Weights of a small transformer language model.
Size: 10 layers, width 512, 8 heads of 64, MLP 2048 GELU, vocabulary 17716, 41.1M parameters.
Architecture: LayerNorm before each block, learned positions, no biases in attention or MLP, tied embeddings, normalized queries and keys.
Training: a variant of Adam for these matrices, 730M tokens, 6305 steps.
MLP neurons of a small language model. Each row is named by its layer, matrix (down: output weights) and neuron, and shows model dimensions 0-169. Each number is 500 + 50 x the weight over its row's rms, rounded and kept within 0 to 999. Numbers have three digits each.
A block is one neuron, or neurons of one layer that tend to fire together. After each block is what it responds to, as a language model described it from the Wikipedia text at the highest values.

L7.down88:532477509547513543504502426551452519561515517606457477488424515604535495477497642519452462415475595393516503620461473445399431556525524508551420469477492493472502471511520547459492430528470561552520565502449467579473506521427551424497422540536487392496458544529411550522385528560539512532474515542524528568480450461469528522468514477499541554449532510461505448419499380516495568507533490459499530426427405514470430491526529475482548510370425522476386542508502578526465482501442527512510475552451501477523499542
L7.down759:500576520540612468591409536534589404555468463487467517475498412484526568444465513468548475518499511510523502557528563538529529478568603573425523547458525540559488495540497409480536610414445530556476501529582538395418481471505540504510466431492452562483471462545461625443472481519543601417476518495429510527456462511447473442493406549416554466449546527444491476550505450555498512485483480492637512512466470528474550477522507414447490474464537456581493540414485490557486508614508453425514559471384406435433490341
L7.down1060:503525509559528508572464514497444464492435511435397419530506521502526542543564493498515502526621527494525534456499492494417572476504522503608517463510540523491530530423542522438568500501489514505483508475515598504448502466442427589433430546504575541449454508469407592442464388535536529471372536435425529502571521525487551487468520517342599521498554512461470499599403446496495513504503506522563499495590479491510470468479426521448440468486521488483477503490502463474526524488538518515555450533582542462495487472
L7.down1089:489492497460468492497462489388583396520421532503503499490490461467422522368587588515454440575550540542437483564522491451530529479557598508484571506545456502429531458512536429484398485478582502553453499473527584507506428483551519499562482492580441478424490515425501439445522594629548507507455566416532499508499581617528447566471501508536470549531515483557569521513508539525559516420479521429465576461588528465454458546560588484504502463547439496508569498629504447508491527466559476541494454580496400517554514588
L7.down1587:554581555463446498513440498531482463500456487460514493420586539509553597508558445511436458492434609435567551440486426524489507582562471513388550589556506402452497457466440481456362479475561448611545387497552497520496528509417507504484520549401558471538551429460501540554452438415474478455488538410526492415497473572509481504515487513532524533484418432489509473525482607536607580555478528563489451429501611544549536520510566559544489395496460401548455484526530548454452549363509448564568476502530368475521495503
L7.down1720:452459496466533422479522563442598504460496499528517476543596475537608421516485454461535492575500524481377541513539589472403531472478508521573522460494486514512453595536467534524541558531458506594427430579553508481433517553507484445478535594439485556504544575541461538511594509637476481501554624461556554579478572508404481478593589512558437506290576518506439480566472504459507451480499499521475580507517491503497425481494479441492449505473403496609545543530503494553474382446519462533574583425402564521542505520
L7.down1930:545482545471435531583459489568595547550538519494499543500482493590454495497475472518415514513594572530518484500490547451418439480488473496523620513488499473540598447395613511429528515502492573571475519497394478604510483585512489467470496441416430348525463478487436533514469384531480543469520498437514494625399435452442580539574555513500474506502423433426485375560544509434492567471425543522503498451420484428563492537498537477593594463466453549514506540405528432481509501488498458547522480466525563488483458363
L7.down2021:479462546438509544493496513386461558462441540555485510490475418347486536495532510483490515515524511370594510520532487589497418455498466575417571458454421533519592438411543506567499424603541479622547541562469534437541514446534506569559412492471434449500491496495500444505584552535527496497526472497541436566465568599537454530483499523483468449472472457435507545602515550468512532496477508440485527463482501486478445508466576498598542515415463479435530530457501486617477493517609581579512593467606586561453501456
Description: Closing token of quantities. The last token that completes a year range or measurement, such as the 94 of 1899–1994, wide in 1840mm wide, and kg or cm.

L7.down112:473495527454520507521465488532535427453507528534461548454499484560518459468476480452475548530401569464568546521487492503421463472463505600452511482407539512448504497541481476366431438376444412439522465502484528569442614540447502505551517506542437503570442489502574505449496594475587473584569550439545476413616487542619535533595469494415501575567508554439466550526503428454612551566563565520532527541530516491442553511461477500482498515498574396521500535487522503479487447427507506489454505343473506589544503518
L7.down507:515506474509492470521561552481524514566510496460455460448585544516488535535607498570476496442554555557533483442575504491486452549500576481490514480501563448428455443491507516459473438507503498572406506574514527506471513501531616436455514526578507499484497575489421523526444543517496533564517549553501524509482673524550567584382493474502509487543514505540563518433454439550542533499460454546447465407527534525503540399486549527492479515399538514454471509539488605561455543510604537519472406591544450471521475408
L7.down557:524511497439542474447552604366471528481476568496466531503451415539479507525523471503585497536485457453476544510521443496481445499478508504453558451442489493538573487472532464501440474551522531477617489401531571584586461508443506561495548425510421468456459440584571469479552485547521496434526457429492520439497512482595548534452399565575545501543566530479466542490433478514464437434519421527535500514535451483500481542438445562542536563489550449496592485472515462453492464455505470517504458540435412505538456523
L7.down706:554477503448468508503484466555460551518541501568497481541505545534513540487487488526461532486545417517523474486555575481497590493618524524476587520608573535506501476579589461470485467527483510443533552517473529438450505433520528459456553479427480521538535614501571510518527480525527443463516469408518476508449548608458472535367538512511470487407483539494490464490548570503501464493513458534552474512440513521448465463394453620469566346391460503444532520472446402484578556513467424518531525505591612513544453351
L7.down742:363481557551607537485578461417503484504567479453445591509427508504466422540615423478444472536446432507463547397420444501493476545523507469526393475382483465481442531499494534436494496468456478551460451428531546453409454502516492547479440564560463509410466467537431484469440554542497593535496483567558520457533568488590600510490439480559571537543524481506548467467467582396511472526462493559414480427545499526550544454499511502532477549551531477483468540504620509495439533473543581435437449543497437504415510488
L7.down1086:529552467498493489498500572460454516503486561493461480382505499544419452474502478590492453475452477574443564512518477508483427479440439540533496488451532445477476536567479509437514428509482501464488447487549559469487496472476460498524502462478479495432550515551631462479592583538590451526538419507526516514499527420559505468485435565472495501618486543474504633532486462539555445471527474501506553437556456452508470518493477509504533621423562472524593420460497479565537463500575444532504451501429429523544539542
L7.down1173:433584497559485518518560518558509471530484479431548472553569474437490476501517526493523525485511432442488543507619467551526495484474475424485479415590498468540449507548470484497538441530526600458535446440515479570542523464570526561514470486598456463441549539505551553549516552584631452454530439565479582477490503472505454453496422456562468476465517523488573586411509564512397556471510396578509476463580549572375518522497518418589565491540465516553498502500440497527495403480537474460518452482465472481455443498
L7.down1278:466455512480585467440549581584507487481445533431521550454478435497564469449401476580528545653494404497525475535532446517429550498480444574474523414431555481540573501463571433509512500472438524507486424549517402542501537464412555465462544467509491460463477428525599512553516530451473466456587405496514522458533572481487401482545539476537525508543442541459533548630502520403462455533546461454481460502487439482528453487447540467497449541490583565516531507525564589518587560465449514489429626535359439530509543541
Description: Repeated table-cell entries. Word pieces inside a name, date or field that repeats one just above it in tables and lists, e.g. Nacionalista, 11 August, the "- By decision" lines.

L5.down482:490474467552547494428503461550519502524530433519430514546580535449487512452529470409544573476541466487497541476500538430475490538445457466465522574402517538545416428489589439510479546498492615497494572503485492441590499505483482412612479492479439474452579513507455478544424410529495476405583533584453566507478505502546505434496510513430479515528472498528521474486484518534530626445498454579540487530473482470480492529483529503466505516535429503523483583382519580601558538481516514519551442484500438505467467487
L5.down1340:488465334526437509664559508508541495479566559486485512505487475607470621534508555471588560437535532480492583453458567458505522476395452573565429460558603493553544531486459412536531503512567581509512498479413464570472500510555552471537521489525548470467535526523523439477576441524518494385437551442418409555512527431576405593619489549538543497456561520480479495560531436512481542467543450541472444476470427440519540588462470549440407521435487494502502479483427487444494454564414475531546484535466528459563479431
Description: Determiners and quantity words. Determiners and quantifiers that point back to or distribute over something just mentioned, mostly "this", "each", "one", "both", "same", plus unit and table-header tokens such as mm, Apps, total.

L3.down20:499403485473526441608482513432509553489443461482549472521604541487460494527504490521534462547545543502587521516504476430497541463430555489519527464501477425571404575426550555464533508475549529469549499534531482457477485535516533426467392413478461433457660515402599549553445384448536491473607443530464523474473514413408523540568543532458449530479444509509525555518470558541540459512484496458478549540512557549493502443513511525507384595420488470475365478541519527442398458492421334476511558546508536480533423410
L3.down256:555508397348464419599649563484505490488502455443432513525543476543459545463500499547548509504551585482558539462497499496479501418498468492545538423498521378551437541487525582392482426533579560488585550447512605445508520579472542450481461464531459493558532514505427574534428373542565499495572542452509585467421494585478516507492558613447431467489472524491378554533504538484471475455414553452539492494528513470531558463535466562487523554510533475485460536441495494464485512446495422519576447543507466507514527444
L3.down833:425440498494539542520490515376463575496467490549481637520409460463465538406456493482468525369524316478493499434559497442548446478474420580533514635435463443531569512479491490471509495465569496545501456506563398506483500542487498551532475503486452561478450605587455586539587497481525432492466494458547493548503515480578518555473557543512477487438598443523507345643491497403503511525534459568536495550461484529436543511512538492554556609496442469493492565442490470468544534488506504558584534550517505514525552505
L3.down1348:564472481460503465597516468481602551566528435511456458473404511534516551470509556493479372462469538411479557416415438387539491427527593564475544521460419514561463524520426543446528409379493537491485417536485441614478516512464456497343534520467440487562495468453453549526483438531490575480412502500529512442518481563571534447488496446373452607480388494512489490561453534480492543481460426500465541539603437504536531447530430452503503550534489476572513598461511475521448443520438528455532514598443565527464476442
Description: Season year-span endings. Second year after a dash in season spans like 2023–24 or 1992–93, often in football statistics tables; weaker on nouns like career, time.

L5.down1018:498535507440489444568401577538534503507577549525553432516506497449545562472481550503479516457410517530411524491513495480423473470429534572495560539466466424514572552440524463511412522538568497474527448520437465509520512427462535549455540486463522484512385576467605611571618552482456460473478538577465479607513543511527437536489482552483487482506537469535433505519481484470546534430484494533474530498517459439554442596481372563477473505565587489512598463515388531561565499525439423524505531400505515409516485484
L5.down1333:554590501424501551577468527486510463519514494493408468411463530531490497380539561463554447478518505527480637496494533504486486488411488560566560452502545454561597472450603456466497491484489552458528468472486445555504486575480549495513557466422464454479529514448485530485414477521525451519448500511474428617583514592436505467469455537492475531500505507476455578661565448461512487464440411428474555434514461340533483598501547539531545497446580519475499534441425499441569563612488467565535499602439467424500443452
Description: Repeated-name word pieces. Word pieces at the start or middle of a name or term that already appeared earlier in the text, such as Ro-ch-ambeau, K-n-app, Over-w-atch, Peel.

L3.down166:479590540509523496449499492513528612559545487409572510566526543523558518477506471471549486679506533452474539506481447577491592570448493457531499460427496467469486579547505532463518495502561554507435556501473522539506458398492447496444444453516601478436502444520550516496466437521441577432546439500514514474553524483594447458526502524495552545500532568498544475434438459433584502558530566521522515514519498537554542483408518554538504440503421418567412526548567557457492423535453510391496476469399468385543503441
L3.down531:534509466464443533499519479481480533456441514478497548526608389491544481507529564425525530475531470515486467442517550586519454500509412537427539483522472474548457518535473499545550417484467429572462414477452487511451519472430546422537609569587592441573485539494595457548629473503452477546619469532491522473464478530491446484467505536410466492484486536494427423450519469460588532505468495492447502460387500341486469471428545591466500572473542406528551367508506515599525507596458546474569538416498495442546516380
L3.down1030:513431413497541532582546528422427425539434501492424503526472467493440414464601544500487498434547423564491459442481467531580481457456499521428525614445401499457396483543451426518481551441537534529500522479445448387558479553516571503491487526509415493527548596592482495488506575478573520478540547480469448465442423526466531491491516419483443460585583447561470520524546506455460545472447559446481552425502485522561454389585507432564448554508516508438654460543460478519365553501540466536538485459516489511549580432
L3.down1791:497499469489528557544545240459474482533452463526407486490511396552515446502545543515429520489578444528517440443475460511609444526487470491513488641440454478518422505482497495504545539454544452479476510445491479437535539570398602498442510497466410445494529570506483534502495636465550517504535557470508481438508467484478540469514482485430447437548545533447452561493502513476490512457469574454503579430456571385529504414541447430531500500512507513406585446508493498517408479450525479535556456447463408495539589454
Description: Mid-word name fragments. Middle subword pieces inside proper names that were already seen earlier in the text, e.g. Ferencv-á-ros, Galatas-ar-ay, Sz-ina, Busch.